config.yaml
n_layer: 14
d_model: 192
n_head: 6
n_kv_head: 6
head_dim: 32
d_mlp: 512
vocab_size: 1508
activation: "geglu"
norm: "rmsnorm"
norm_place: "peri"
norm_eps: 1e-05
positions: "rope"
rope_base: 1780.0
rope_fraction: 1.0
qk_norm: true
attn_scale: 0.193
bias: "none"
tie_embeddings: true
parallel_block: false
extras: ["capped logits"]
init: "trunc"
init_std_qkv: 0.0456
init_std_o: 0.00861
init_std_up: 0.0456
init_std_down: 0.00527
optimizer: "adamw"
lr: 0.00252
beta1: 0.9
beta2: 0.98
weight_decay: 0.11
lr_head: 0.0126
warmup_steps: 457
schedule: "wsd"
decay_fraction: 0.936
decay_shape: "pow"
final_lr_fraction: 0.05
batch_tokens: [32768, 65536, 131072]
seq_len: 256
doc_mask: true
train_tokens: 243000000
steps: 3223
dataset: "wikipedia_en"
MLP neurons of a small language model. Each row is named by its layer, matrix (down: output weights) and neuron, and shows model dimensions 16-143. Each number is 50 + 12 x the weight over its row's rms, rounded and kept within 0 to 99. A neuron's up and down rows have the sign that makes its largest values positive.
After each neuron's rows, "fires before" lists the tokens most often just after its 100 highest values on Wikipedia text that the model never trained on.

L11.down24:38 55 57 34 55 67 43 50 40 27 58 45 54 48 40 43 56 49 44 59 42 51 71 49 25 71 60 31 64 29 60 41 75 46 56 22 62 59 57 52 58 66 51 47 53 44 67 54 49 67 35 55 51 66 53 49 47 62 54 50 40 47 80 37 76 22 42 64 43 52 41 55 55 49 47 31 51 41 48 57 41 10 35 43 46 51 59 16 48 34 43 62 53 70 66 58 51 46 55 35 49 43 42 51 56 71 52 42 46 44 45 55 43 64 54 59 42 53 70 63 64 51 49 45 48 69 45 53
fires before: " |", "osed"

L10.down21:39 61 59 33 45 49 39 47 43 57 52 52 48 33 80 77 53 67 56 44 40 67 34 51 53 63 61 51 39 53 53 56 67 50 15 47 25 45 35 60 40 38 44 50 57 55 56 36 42 54 11 42 37 41 47 22 66 54 47 45 58 52 34 57 45 32 50 52 36 31 52 54 69 64 42 61 53 44 55 42 43 27 55 33 47 67 45 44 61 33 68 63 61 38 48 30 60 47 49 38 48 56 68 46 58 65 50 48 53 47 63 32 48 52 36 42 51 62 44 59 52 74 70 23 45 35 45 40
fires before: "im", "use", "us", "ime", " ", "or"

L5.down176:40 54 62 36 57 46 58 67 33 56 75 54 39 41 41 48 36 18 55 52 57 56 40 55 70 55 68 43 67 23 42 37 44 53 46 63 46 34 64 58 57 36 34 58 50 41 35 66 37 44 61 49 25 55 61 62 52 34 55 48 51 49 41 52 51 60 69 45 47 49 52 45 39 58 77 36 45 40 57 62 54 62 29 48 40 52 53 60 48 54 64 75 51 41 65 53 58 52 26 32 28 49 53 62 57 26 51 61 54 57 72 61 29 38 72 66 61 63 33 64 57 77 49 49 39 52 44 61
fires before: "\n", " ", " 100", " 6", " 7", " 4"

L10.down71:45 48 35 70 40 53 41 29 43 53 59 35 35 44 76 63 33 51 38 58 48 48 24 51 46 61 53 28 40 75 45 51 57 40 53 53 49 64 62 55 43 50 47 49 36 43 52 54 50 52 67 83 53 35 41 59 53 59 32 62 41 54 54 58 47 57 78 41 67 67 43 45 49 45 60 21 45 55 48 74 50 73 50 59 52 47 52 57 46 54 54 53 75 34 67 70 67 35 60 32 33 48 49 48 61 51 34 55 59 44 50 52 31 67 34 59 40 39 37 64 68 51 57 40 41 55 46 42
fires before: ";", ":", "N", ")", " |"

L6.down300:33 70 79 48 53 55 43 59 55 59 32 46 68 61 29 67 37 38 52 43 36 48 57 53 32 49 54 48 54 51 45 56 55 44 54 42 44 33 74 60 58 64 62 67 43 57 53 46 76 63 35 48 57 53 37 28 61 68 44 42 61 37 43 46 44 49 63 51 39 65 70 50 59 39 62 48 44 59 27 75 41 46 62 74 43 64 50 55 41 67 45 59 33 30 30 51 51 43 58 48 38 37 41 33 54 33 66 54 51 33 58 54 73 34 41 68 37 62 53 50 60 50 52 58 53 58 49 50
fires before: "ical", "ic", "il", "i", "chn"

L9.down441:68 64 55 49 70 55 33 44 50 31 54 54 36 40 72 59 72 54 74 54 46 51 81 30 59 72 59 23 65 29 60 48 47 31 40 47 57 59 45 49 28 47 59 37 49 47 61 38 48 60 49 50 20 52 36 59 35 52 56 34 56 56 67 46 39 45 46 61 41 44 36 63 56 29 39 52 28 53 45 28 47 45 48 44 64 57 49 62 44 42 43 50 70 57 20 33 51 60 37 39 78 60 58 50 59 43 71 65 51 44 69 49 72 41 50 32 40 40 37 46 66 64 57 46 53 41 57 47
fires before: "us", "use", "im", ":", "in", " pop"

L5.down113:54 52 56 70 48 72 70 45 36 71 65 43 48 47 31 66 59 69 60 43 38 63 42 58 50 69 47 45 48 52 42 55 59 50 28 25 32 38 65 44 49 48 51 59 72 26 39 53 44 53 54 61 42 41 24 48 72 50 63 56 31 61 50 46 60 36 47 58 45 70 54 54 32 79 49 46 53 46 43 48 63 62 45 45 63 57 52 62 44 20 39 64 74 75 46 67 34 51 52 54 63 61 50 47 70 42 63 35 45 51 41 62 71 52 37 71 31 61 33 47 35 34 57 46 46 56 48 46
fires before: "ed", "er", "ered", "ition", "ing", "ely"

L10.down318:54 49 34 56 48 62 35 51 47 50 72 64 23 49 35 59 64 35 70 40 52 61 64 69 56 47 40 74 44 50 53 34 57 43 31 55 62 39 53 67 36 73 42 54 56 53 49 54 46 52 64 30 44 51 49 53 30 43 37 31 72 41 56 38 19 41 62 45 46 58 41 26 53 38 66 60 57 59 56 68 46 41 61 57 70 52 77 43 67 54 43 20 53 36 27 32 64 49 60 62 65 52 63 41 47 70 37 31 46 41 65 42 43 51 55 28 61 42 34 71 39 44 41 39 58 48 50 47
fires before: "-", "\n", "7", "|", "9", "8"

L6.down62:45 18 47 53 52 66 70 65 46 45 42 55 81 64 42 51 27 50 44 45 33 34 44 53 65 54 48 51 57 40 47 44 56 59 41 45 38 59 80 40 59 34 53 41 44 20 47 39 39 37 59 53 64 50 56 64 64 65 42 72 30 43 65 64 47 38 61 62 46 54 50 46 54 45 54 27 51 38 42 56 52 71 51 43 41 57 48 47 50 44 50 49 54 60 40 83 30 72 58 35 39 50 58 52 36 46 50 43 53 50 39 53 41 55 53 78 53 57 59 33 67 49 51 52 49 66 24 52
fires before: "t", "m", "r", "re", "ch", "g"

L6.down203:58 53 69 39 51 40 65 28 45 46 44 52 46 38 45 47 57 58 71 65 50 40 47 55 53 23 25 54 49 52 35 44 56 30 52 59 69 56 64 62 69 38 43 49 49 35 23 48 57 93 55 62 37 53 45 48 71 77 56 55 51 59 35 44 65 35 39 57 55 49 61 55 38 48 47 42 46 64 65 75 49 30 72 43 26 32 34 41 45 63 45 64 49 32 44 74 58 47 55 45 38 31 57 32 51 56 49 35 47 65 43 47 71 53 49 56 47 64 48 61 59 36 50 29 50 46 63 34
fires before: "4", "3", "1", "2", "0", "ik"

L9.down284:65 28 58 41 32 52 42 53 49 30 50 39 47 56 51 50 50 62 46 56 59 42 47 73 57 58 46 33 55 56 47 44 61 48 38 38 52 43 43 43 42 58 49 44 40 46 56 44 57 50 56 50 42 54 72 36 52 45 57 38 48 37 51 73 29 59 70 31 49 46 63 58 50 47 53 42 73 46 37 51 53 54 49 54 60 33 62 69 51 43 52 40 58 45 66 48 61 56 36 44 41 55 61 49 40 83 77 35 32 37 59 62 53 57 45 67 64 69 57 51 37 45 28 46 65 44 47 50
fires before: "\n", " the"

L10.down90:47 51 55 59 47 72 36 67 50 45 37 59 35 60 64 56 47 69 68 34 41 57 99 43 46 66 49 66 50 61 33 71 45 42 48 47 49 34 36 52 34 52 54 30 28 57 68 35 56 55 44 47 52 57 37 30 39 50 48 58 58 54 59 41 37 55 44 32 70 73 57 48 59 70 72 45 58 43 44 57 39 52 46 35 37 57 52 40 57 35 54 50 52 40 33 49 39 44 55 54 56 47 53 46 42 44 56 35 19 53 43 48 63 68 44 40 39 35 28 53 71 67 52 63 59 81 56 51
fires before: "000", "6", "1", " 200", "0", " 202"

L6.down71:45 44 42 66 50 53 33 66 45 66 70 55 40 47 64 63 63 42 54 58 50 73 61 50 73 34 40 48 39 48 45 62 45 48 52 44 40 30 05 65 50 38 42 65 54 14 47 85 39 61 45 33 50 44 43 61 29 58 64 62 65 53 65 37 48 55 58 35 53 47 47 53 20 52 55 52 64 39 61 31 45 55 52 50 50 47 56 64 54 66 42 30 44 66 44 51 46 41 26 65 43 54 52 52 53 65 55 56 34 37 57 69 51 59 48 61 43 28 52 57 45 59 50 49 68 37 50 64
fires before: "\n", " 0", " B", " 4", " 9", " 1"

L10.down402:51 53 49 62 50 54 52 48 58 48 48 63 71 51 35 36 57 45 57 63 41 54 82 46 46 62 40 58 45 39 28 33 34 40 75 29 44 70 59 38 51 48 48 55 71 47 51 46 46 51 39 44 48 51 50 41 67 50 28 66 59 70 70 60 56 34 37 63 43 46 42 60 60 42 31 34 42 40 46 53 32 62 42 36 46 35 59 52 47 45 45 51 41 58 44 60 42 48 68 65 53 36 67 57 51 41 72 44 39 32 41 57 59 63 36 56 56 53 63 54 57 29 32 56 31 45 66 57
fires before: "t", " |", "ze"

L11.down51:32 57 48 56 65 61 66 48 45 50 26 53 54 54 41 70 43 24 64 69 30 50 29 42 48 42 40 64 78 24 35 66 77 51 60 58 69 70 43 54 34 47 52 60 47 46 22 47 52 46 68 58 68 68 56 51 54 76 32 49 47 30 55 52 67 29 46 59 80 48 55 51 63 77 60 41 53 60 41 42 37 46 35 70 45 47 55 49 56 63 63 53 32 49 55 59 48 40 50 23 43 37 62 45 57 65 54 38 44 41 43 56 51 59 27 41 47 65 46 48 50 62 64 61 49 49 57 45
fires before: "and", "ant", "4"

L7.down358:56 39 36 46 58 49 51 18 54 45 71 43 65 68 54 63 63 61 58 45 45 61 47 58 43 49 52 63 52 38 56 44 38 43 55 65 48 28 57 68 40 48 60 52 74 46 31 50 34 62 64 43 39 26 41 42 55 45 31 40 43 61 43 59 54 58 34 24 53 47 56 48 67 65 46 51 41 72 67 63 47 51 39 50 52 42 60 56 40 37 55 32 46 56 65 50 37 37 72 59 50 53 29 62 50 19 29 49 24 48 59 66 30 61 46 52 44 47 67 59 51 49 63 49 52 58 62 48
fires before: "\n", "The", "A", "In", "-", "T"

L7.down427:55 39 44 46 48 64 41 53 45 69 50 52 61 57 55 37 65 52 52 54 80 54 62 55 54 56 45 34 67 34 57 49 59 44 33 40 45 38 07 48 54 58 63 58 56 40 36 54 42 70 30 22 45 40 63 43 56 41 59 42 65 32 39 42 52 60 48 40 64 32 55 34 41 55 46 74 55 71 48 53 54 33 41 27 60 33 59 75 22 55 35 55 51 36 57 48 21 52 24 63 66 53 47 57 59 37 51 58 25 47 63 58 46 27 58 50 73 52 59 58 42 52 28 35 64 53 64 78
fires before: "\n", " ", " January"

L7.down117:54 25 50 53 78 47 46 48 66 42 46 50 50 56 56 50 70 50 57 40 50 46 46 37 42 45 36 55 53 63 47 29 63 52 56 46 62 47 64 46 50 70 59 48 43 40 59 70 44 28 60 39 73 50 60 52 45 53 47 50 39 55 70 27 48 61 39 39 81 47 51 60 43 67 63 54 45 66 27 65 52 48 58 42 60 43 48 52 47 45 24 43 51 53 53 77 32 50 36 38 47 63 38 54 39 45 39 43 45 43 43 55 40 59 50 71 50 41 45 45 57 28 28 47 51 56 62 46
fires before: "ab", "im", "ic", "c", "ate", "pl"

L11.down274:50 52 64 38 34 47 35 31 40 59 41 41 39 52 69 57 77 46 60 71 39 52 98 57 44 50 74 55 52 55 52 72 49 61 82 47 39 36 45 57 52 31 38 54 33 62 34 51 40 51 60 55 57 24 55 60 75 55 39 54 67 33 45 59 61 54 38 49 43 42 52 71 64 49 27 45 39 48 34 53 53 62 38 43 44 56 43 54 50 61 60 50 33 69 36 54 55 57 74 53 54 51 48 47 46 25 54 23 64 42 59 60 63 44 53 45 65 36 62 54 67 52 49 42 66 27 50 47
fires before: ")", "),", ").", ");", "–"

L5.down430:40 38 52 69 68 67 29 58 52 47 54 45 52 56 41 53 66 32 44 36 41 62 43 57 45 50 58 26 44 75 52 94 61 50 57 66 37 45 27 41 38 60 53 46 26 24 50 56 61 51 50 38 46 55 48 46 36 48 67 46 43 62 59 57 28 51 42 40 47 42 59 44 45 40 49 40 43 73 42 31 51 73 53 52 55 40 52 41 57 40 49 54 61 21 42 49 70 50 49 38 41 59 30 50 60 54 66 50 25 50 49 51 61 61 39 57 63 49 36 47 36 46 48 45 44 55 47 36
fires before: " |", "\n", " as", " and"

L5.down101:58 53 44 63 36 62 46 48 52 41 47 51 56 67 47 48 55 61 29 43 61 60 62 51 52 49 43 44 54 44 37 31 52 56 54 60 55 45 44 72 60 49 71 64 57 52 37 27 58 15 45 52 34 24 50 69 36 49 65 45 34 44 66 60 59 64 32 40 40 61 51 55 79 48 23 69 50 49 53 39 50 62 37 56 39 33 52 39 54 66 41 23 41 40 42 55 49 40 54 61 35 32 65 70 08 39 66 43 56 39 73 29 58 62 42 54 78 41 63 35 71 28 60 58 69 48 46 36
fires before: "-", "ong", "way", "one", "tern", "b"

L9.down404:50 44 57 41 44 32 62 51 40 39 57 50 60 37 56 52 35 39 40 62 36 45 79 59 43 35 24 34 35 63 69 62 43 36 55 38 52 39 44 44 52 55 29 72 66 42 34 35 47 45 51 41 50 41 46 34 63 60 35 40 57 38 63 50 55 48 42 59 55 52 46 64 75 49 37 68 60 67 56 61 55 53 55 53 42 62 77 60 54 43 41 58 60 38 54 44 35 68 90 56 33 62 76 35 29 47 57 54 48 38 55 50 63 50 33 70 57 51 48 53 54 51 49 40 64 54 71 63
fires before: "ic", "ical", "ace", "ed"

L5.down495:28 56 64 80 46 45 56 60 35 54 47 31 71 54 40 37 45 59 67 53 64 60 57 53 34 49 56 53 37 39 56 36 32 70 50 32 54 27 38 65 39 65 44 27 41 46 37 55 62 48 69 41 44 49 38 45 39 48 35 09 54 41 72 59 43 39 70 43 49 55 56 55 66 56 62 71 56 39 37 49 71 40 38 45 38 65 38 43 54 50 31 45 48 37 32 36 54 39 53 56 15 42 46 75 53 51 52 37 42 64 44 45 55 52 71 36 45 56 30 82 31 34 62 52 65 41 52 51
fires before: "-", "\n", "E", "W"

L9.down229:57 46 59 62 40 55 63 45 50 41 44 39 64 22 54 33 50 51 58 41 37 46 33 53 19 63 35 49 26 45 38 58 51 52 42 37 28 57 85 42 59 64 71 50 46 59 55 48 62 50 61 44 36 53 44 40 41 54 35 36 35 55 52 53 46 56 55 48 34 55 47 37 44 59 49 44 61 67 54 55 65 56 51 47 45 67 39 43 33 24 55 65 41 39 72 62 53 70 68 63 54 61 59 41 59 42 72 21 69 23 54 52 49 59 40 60 32 69 39 37 80 56 72 66 34 46 66 74
fires before: " |", "|---|---|---|---", " H", "|", " A"

L10.down170:46 58 47 44 27 72 53 33 51 59 45 70 46 52 48 64 48 60 58 48 48 65 36 69 42 57 52 52 45 48 29 51 46 33 35 64 33 53 70 52 46 58 47 38 61 43 47 65 49 38 42 30 80 52 48 60 66 48 79 31 59 49 64 55 45 47 59 57 35 40 55 51 32 36 60 52 63 50 43 69 27 60 55 44 65 50 37 45 60 39 47 46 58 51 47 66 40 70 84 46 43 50 75 53 53 51 47 30 72 52 33 35 49 61 40 44 39 57 47 54 57 51 42 63 54 53 61 38
fires before: "ed", "ation", "ing", "ment", "ative", "y"

L6.down136:86 68 38 57 65 53 54 65 60 32 69 54 48 65 45 45 52 37 58 46 44 33 49 64 66 31 59 70 34 56 53 38 66 39 63 48 59 40 37 57 61 56 66 43 54 39 54 42 70 57 43 64 67 64 54 54 37 61 52 52 62 60 63 47 29 52 58 47 51 45 41 33 60 52 50 37 44 48 66 46 53 60 55 51 65 51 42 61 57 68 50 75 52 76 62 43 61 62 58 35 44 51 61 54 56 35 54 56 43 24 73 57 44 54 39 50 54 43 38 59 44 58 32 52 45 42 39 46
fires before: "|", "\n", "|---|---|---|---", "|---|---", "N"

L5.down358:58 36 53 56 50 73 62 39 47 31 48 37 41 58 45 50 42 50 33 67 67 46 45 38 32 66 58 45 53 35 68 43 63 41 31 51 41 66 45 67 30 32 73 53 57 61 46 62 51 17 39 39 60 62 55 68 43 56 28 44 55 47 49 64 58 62 35 41 48 48 50 73 46 40 62 43 32 45 60 73 24 64 56 47 59 40 64 41 76 54 45 48 24 73 47 65 62 47 39 39 34 64 40 38 49 68 52 54 44 46 57 48 70 63 37 70 47 60 52 28 46 51 51 56 54 57 38 49
fires before: "at", "ant", "ac", "ay", "ann", "ace"

L5.down218:53 61 48 76 71 52 65 52 44 55 57 43 47 42 45 18 62 51 50 34 41 58 56 53 66 44 71 52 61 45 42 80 53 37 52 67 56 48 55 48 49 51 50 79 39 49 42 28 49 62 76 43 18 40 57 56 38 50 50 50 68 44 61 50 58 45 69 59 69 64 56 50 26 72 61 33 61 57 43 40 59 56 57 45 59 40 39 39 46 31 47 47 27 52 35 55 48 62 66 42 52 55 38 46 50 57 46 27 61 40 48 48 69 54 46 59 60 36 56 50 50 67 41 54 45 62 36 34
fires before: " |", ":", "–", "–2"

L5.down370:48 51 52 51 74 42 24 42 68 51 45 37 52 58 45 38 35 42 45 36 38 75 51 54 72 54 50 50 30 36 53 54 39 63 35 51 42 68 52 57 38 64 43 56 43 51 42 60 39 45 51 31 14 82 54 42 45 47 50 70 46 80 53 44 57 45 49 44 44 52 61 53 44 49 51 30 49 61 34 49 52 74 49 43 81 45 30 32 35 50 54 41 43 77 40 68 39 51 48 33 27 45 50 31 58 50 45 52 44 25 59 59 51 57 46 56 50 29 49 50 50 42 30 29 41 56 48 60
fires before: " |", ";"

L5.down472:54 40 33 63 23 62 74 50 59 32 57 79 49 38 69 40 60 56 62 67 61 53 60 52 45 48 43 56 43 46 43 50 52 34 51 34 58 55 25 51 43 41 26 33 42 58 50 36 65 30 62 44 49 54 71 40 47 48 46 49 62 58 53 37 55 37 49 47 65 65 22 46 35 66 41 41 53 59 53 60 41 54 43 52 29 64 45 49 87 36 23 49 33 51 51 38 51 64 58 64 55 51 41 42 45 44 60 34 63 68 70 43 51 56 71 36 39 27 62 53 49 59 49 53 31 47 54 51
fires before: "\n"

L10.down262:53 71 52 33 69 26 55 58 45 46 66 54 36 46 28 57 66 56 39 28 26 51 73 40 48 38 61 52 72 45 33 61 57 59 46 12 67 23 34 35 35 48 54 46 20 53 55 51 36 51 67 60 51 31 61 42 43 30 55 48 57 54 59 41 53 34 41 30 68 57 52 61 54 48 55 38 37 49 67 48 47 69 42 48 70 49 56 32 54 37 46 41 40 47 49 65 45 67 47 53 44 58 40 40 39 49 64 55 40 66 37 58 39 33 53 45 57 54 40 51 62 29 39 63 48 77 49 48
fires before: ":", "es", "al", "–"

L6.down286:53 38 79 62 32 78 60 49 38 22 50 64 35 57 64 61 58 54 46 40 43 51 72 64 51 56 62 47 47 54 35 62 61 51 42 50 45 38 50 63 47 43 51 53 46 24 70 40 54 64 47 31 29 42 45 51 50 47 39 38 44 47 61 37 42 30 44 26 82 57 67 32 39 41 67 35 55 54 49 30 49 32 62 42 58 46 38 53 44 36 49 52 76 48 37 47 60 34 62 60 40 43 54 54 56 51 71 35 56 60 35 19 61 61 50 43 53 56 46 45 41 44 47 49 52 28 33 60
fires before: "ing", " 200", "er", " 201", " 199", " 202"

L9.down132:51 66 44 41 53 36 35 52 53 20 49 46 83 53 65 51 40 45 37 62 61 50 74 52 43 70 26 45 51 58 69 69 70 36 52 70 47 57 34 50 46 40 32 56 30 65 51 33 44 59 49 51 56 51 60 47 46 68 49 45 41 35 34 47 47 28 49 41 40 33 54 44 32 46 50 62 51 57 64 47 45 46 47 50 55 49 67 52 52 48 56 49 62 53 60 72 70 50 42 44 57 65 49 51 52 52 58 42 42 41 64 57 49 65 56 41 31 57 61 27 27 63 53 45 41 54 57 79
fires before: " \"", " |", " Rep", " Dem", " Lab", ":"

L3.down402:57 38 35 35 40 49 14 72 58 67 45 72 45 20 42 51 43 53 50 43 52 50 47 49 65 60 41 28 57 40 56 43 39 42 43 50 64 41 52 58 33 50 54 43 32 62 49 76 70 56 56 40 37 67 62 57 69 52 63 53 61 25 49 62 33 32 55 55 69 63 56 31 38 60 61 48 41 39 59 50 31 51 62 72 44 49 78 25 33 50 38 49 52 47 64 54 44 32 49 58 55 43 35 29 57 43 44 28 47 50 30 51 55 25 54 38 53 54 31 53 68 55 65 32 48 48 58 58
fires before: "\n", "-"

L3.down485:45 59 61 59 46 50 47 49 49 62 54 50 57 50 57 43 44 53 57 46 49 33 39 61 41 59 38 46 45 48 63 44 59 53 50 46 55 34 66 44 50 38 26 37 42 52 43 57 57 37 39 52 47 56 47 43 65 36 59 39 61 34 60 45 49 20 52 57 62 48 60 51 31 49 68 68 38 53 59 41 34 42 58 42 46 72 63 49 40 36 39 63 47 38 63 48 52 50 69 52 54 67 51 12 54 52 48 46 60 67 29 44 40 47 59 29 45 43 43 50 59 69 56 52 42 51 63 68
fires before: "\n", "-", "|"

L11.down468:21 54 60 47 36 46 49 36 66 48 55 59 61 58 42 36 33 70 39 48 51 39 59 71 64 13 59 15 58 40 53 39 37 36 46 45 35 54 34 36 33 50 39 68 69 39 48 52 61 46 56 37 68 61 56 52 34 38 50 37 43 58 65 57 43 57 23 55 51 26 54 46 54 71 54 40 58 51 52 30 33 43 46 62 51 58 44 59 51 50 39 43 29 39 34 49 48 66 41 33 49 63 42 54 49 56 36 57 42 52 26 72 50 56 64 55 42 34 59 39 46 52 59 47 39 40 50 49
fires before: " |", ";", "inal", "eb", "or"

L3.down156:57 55 61 35 66 42 63 29 54 44 22 47 62 47 39 48 52 42 55 48 39 57 58 57 65 40 37 54 60 40 34 56 77 70 32 54 50 42 68 36 61 28 55 69 42 60 36 49 60 56 64 40 31 32 52 44 38 54 37 54 54 41 57 64 49 41 63 22 40 65 63 58 43 59 88 47 59 37 50 50 88 46 27 37 53 38 57 31 54 42 53 41 53 48 53 52 54 45 48 35 27 69 49 49 59 77 34 62 38 55 45 36 66 59 58 59 25 62 56 35 71 46 47 65 37 54 51 59
fires before: " |", "–", ":", "–1"

L10.down148:64 33 35 45 48 37 68 56 41 68 65 40 42 47 29 42 41 72 52 51 57 40 99 67 29 49 44 54 61 55 47 38 41 45 42 49 37 47 32 61 51 64 45 47 48 56 41 48 64 60 40 53 45 44 57 36 40 33 67 38 60 58 63 61 53 43 52 55 63 58 72 44 50 59 61 53 45 34 50 39 34 39 74 48 40 72 58 59 64 40 54 32 43 44 38 51 35 53 53 45 63 78 51 77 43 50 21 65 36 79 43 51 41 53 48 67 64 57 58 46 58 47 57 62 38 40 47 55
fires before: ";", " |", "–", ",", "th"

L10.down28:22 77 61 35 55 61 58 42 45 36 60 35 88 66 53 43 37 52 48 60 62 30 73 50 48 48 56 63 41 40 63 67 45 41 53 25 46 51 36 47 46 58 23 42 35 61 30 54 62 49 57 55 39 35 37 49 44 33 64 54 31 47 48 41 51 33 23 28 38 37 59 49 43 51 75 39 52 43 63 54 48 40 52 54 49 55 38 66 23 28 38 59 37 41 71 43 61 66 55 42 43 38 68 33 34 39 26 58 30 52 50 67 41 44 58 64 47 48 54 49 51 60 56 45 41 41 36 56
fires before: ":", "20", ".", " |", "00", "in"

L11.down486:60 27 43 66 41 44 54 38 48 63 52 40 24 54 46 46 49 48 36 46 68 53 16 44 50 42 41 51 36 53 39 66 27 55 42 45 50 40 71 55 65 44 70 64 67 68 43 53 32 60 54 55 60 49 45 29 35 51 66 50 47 49 66 34 47 53 81 40 40 41 51 72 40 57 64 41 52 32 38 56 45 64 50 51 74 36 24 49 75 53 57 54 41 43 62 35 40 46 76 46 33 54 34 64 33 28 45 38 49 45 51 55 63 45 60 51 57 60 64 46 53 41 64 53 47 60 52 39
fires before: "e", "es", "e,", "ing", "ed", "e."

L5.down182:53 35 67 64 47 53 32 45 50 60 55 73 47 47 81 57 51 43 49 72 60 51 52 48 68 52 37 34 57 30 44 42 61 44 60 52 46 31 25 56 47 21 37 53 54 30 55 70 40 62 60 43 58 34 30 47 49 61 61 44 54 39 60 55 37 47 54 44 46 39 59 49 36 64 61 50 56 35 71 37 55 46 39 56 46 48 63 59 55 71 38 38 43 57 51 51 36 59 09 69 34 56 61 44 64 47 65 38 54 54 60 53 40 37 45 52 47 56 43 53 59 63 48 39 78 31 60 63
fires before: "\n", " "

L11.down194:46 54 42 52 36 50 47 33 46 51 75 52 36 33 21 66 63 38 74 46 76 33 27 48 72 64 54 35 54 51 30 44 46 40 57 20 54 34 50 56 55 42 57 39 40 56 56 34 66 38 59 52 56 62 73 46 42 51 51 58 42 35 39 39 42 56 32 72 58 62 45 48 62 66 43 68 43 29 49 58 56 42 40 47 68 54 47 42 88 51 48 34 26 67 62 61 51 41 41 45 47 50 53 58 35 51 41 45 69 55 68 54 54 45 53 69 68 42 58 46 65 52 40 46 42 36 56 33
fires before: "\n", "==", " Ro", "al"

L3.down250:41 51 39 33 40 46 47 68 55 46 49 44 48 50 44 61 74 58 35 48 20 37 39 58 57 42 63 56 53 56 46 41 42 35 71 40 47 63 49 41 54 46 57 56 63 47 62 70 52 46 37 47 44 34 46 28 60 70 40 47 48 49 32 58 53 52 47 37 46 26 13 61 48 19 31 57 38 57 31 60 48 59 53 57 70 46 46 53 42 47 54 45 44 64 50 72 31 43 76 29 50 37 21 53 38 52 37 40 46 30 53 35 56 42 30 57 64 38 56 27 66 55 39 64 48 33 60 39
fires before: "t", "ch", "ound", "my", "ts"

L3.down380:49 55 75 37 27 60 37 42 37 46 57 33 48 40 43 67 52 73 59 43 41 51 44 46 59 47 76 52 59 58 60 48 60 55 28 54 85 53 72 67 60 64 53 35 69 48 51 62 55 34 55 47 57 49 55 68 49 53 38 40 47 59 64 51 29 62 60 27 56 24 53 39 34 61 55 39 48 55 59 60 62 51 46 57 59 51 58 51 53 73 61 82 41 58 34 51 37 71 68 46 46 53 50 59 68 43 50 52 41 50 42 41 46 70 52 57 65 53 38 66 48 64 43 70 52 17 46 47
fires before: "it", "on", "un", "ge", "and", "uc"

L10.down474:66 63 65 47 59 48 61 51 62 43 58 45 44 53 58 54 63 41 62 36 41 47 63 56 63 43 46 74 51 39 53 55 75 57 54 60 48 52 33 70 48 52 40 40 63 54 48 32 49 40 67 39 33 35 22 58 24 57 41 53 59 46 22 64 48 47 27 57 62 69 47 63 37 37 48 40 73 46 36 41 62 44 36 69 38 46 61 50 40 50 75 40 43 57 46 54 45 32 45 68 74 53 56 41 30 48 58 38 28 60 43 73 40 31 41 48 45 48 26 40 37 52 64 41 66 49 51 37
fires before: " -", "-", "  ", "t", "\n"

L9.down464:72 32 35 46 54 63 38 53 61 42 44 35 63 69 47 46 56 76 63 43 62 42 68 53 29 42 71 67 56 61 56 39 54 25 43 60 51 60 40 53 53 38 48 67 51 53 36 49 38 66 37 42 44 59 52 62 43 41 30 53 52 43 64 68 47 57 35 51 48 39 59 63 56 63 65 59 43 70 44 55 59 21 56 58 47 64 47 56 75 55 48 54 44 22 34 42 42 27 53 61 45 59 39 51 32 55 37 52 67 34 51 74 55 49 47 39 53 44 42 58 71 47 35 44 49 57 44 54
fires before: "6", "8", "7", "5", "4", "l"

L9.down166:56 38 46 39 58 34 45 56 50 52 71 56 54 69 39 65 46 41 53 41 30 37 47 44 40 44 69 39 47 66 49 56 45 38 63 63 63 59 26 56 65 62 54 59 43 39 39 51 38 54 31 64 42 52 64 42 51 49 36 68 47 50 66 67 38 50 36 45 51 43 53 56 30 59 46 67 47 82 58 57 56 54 48 40 55 61 65 53 42 48 56 46 65 38 33 63 38 50 56 63 68 46 25 52 09 67 52 50 18 37 58 68 37 42 50 66 54 69 54 38 58 50 41 53 52 50 41 51
fires before: "-", "ill", "\n"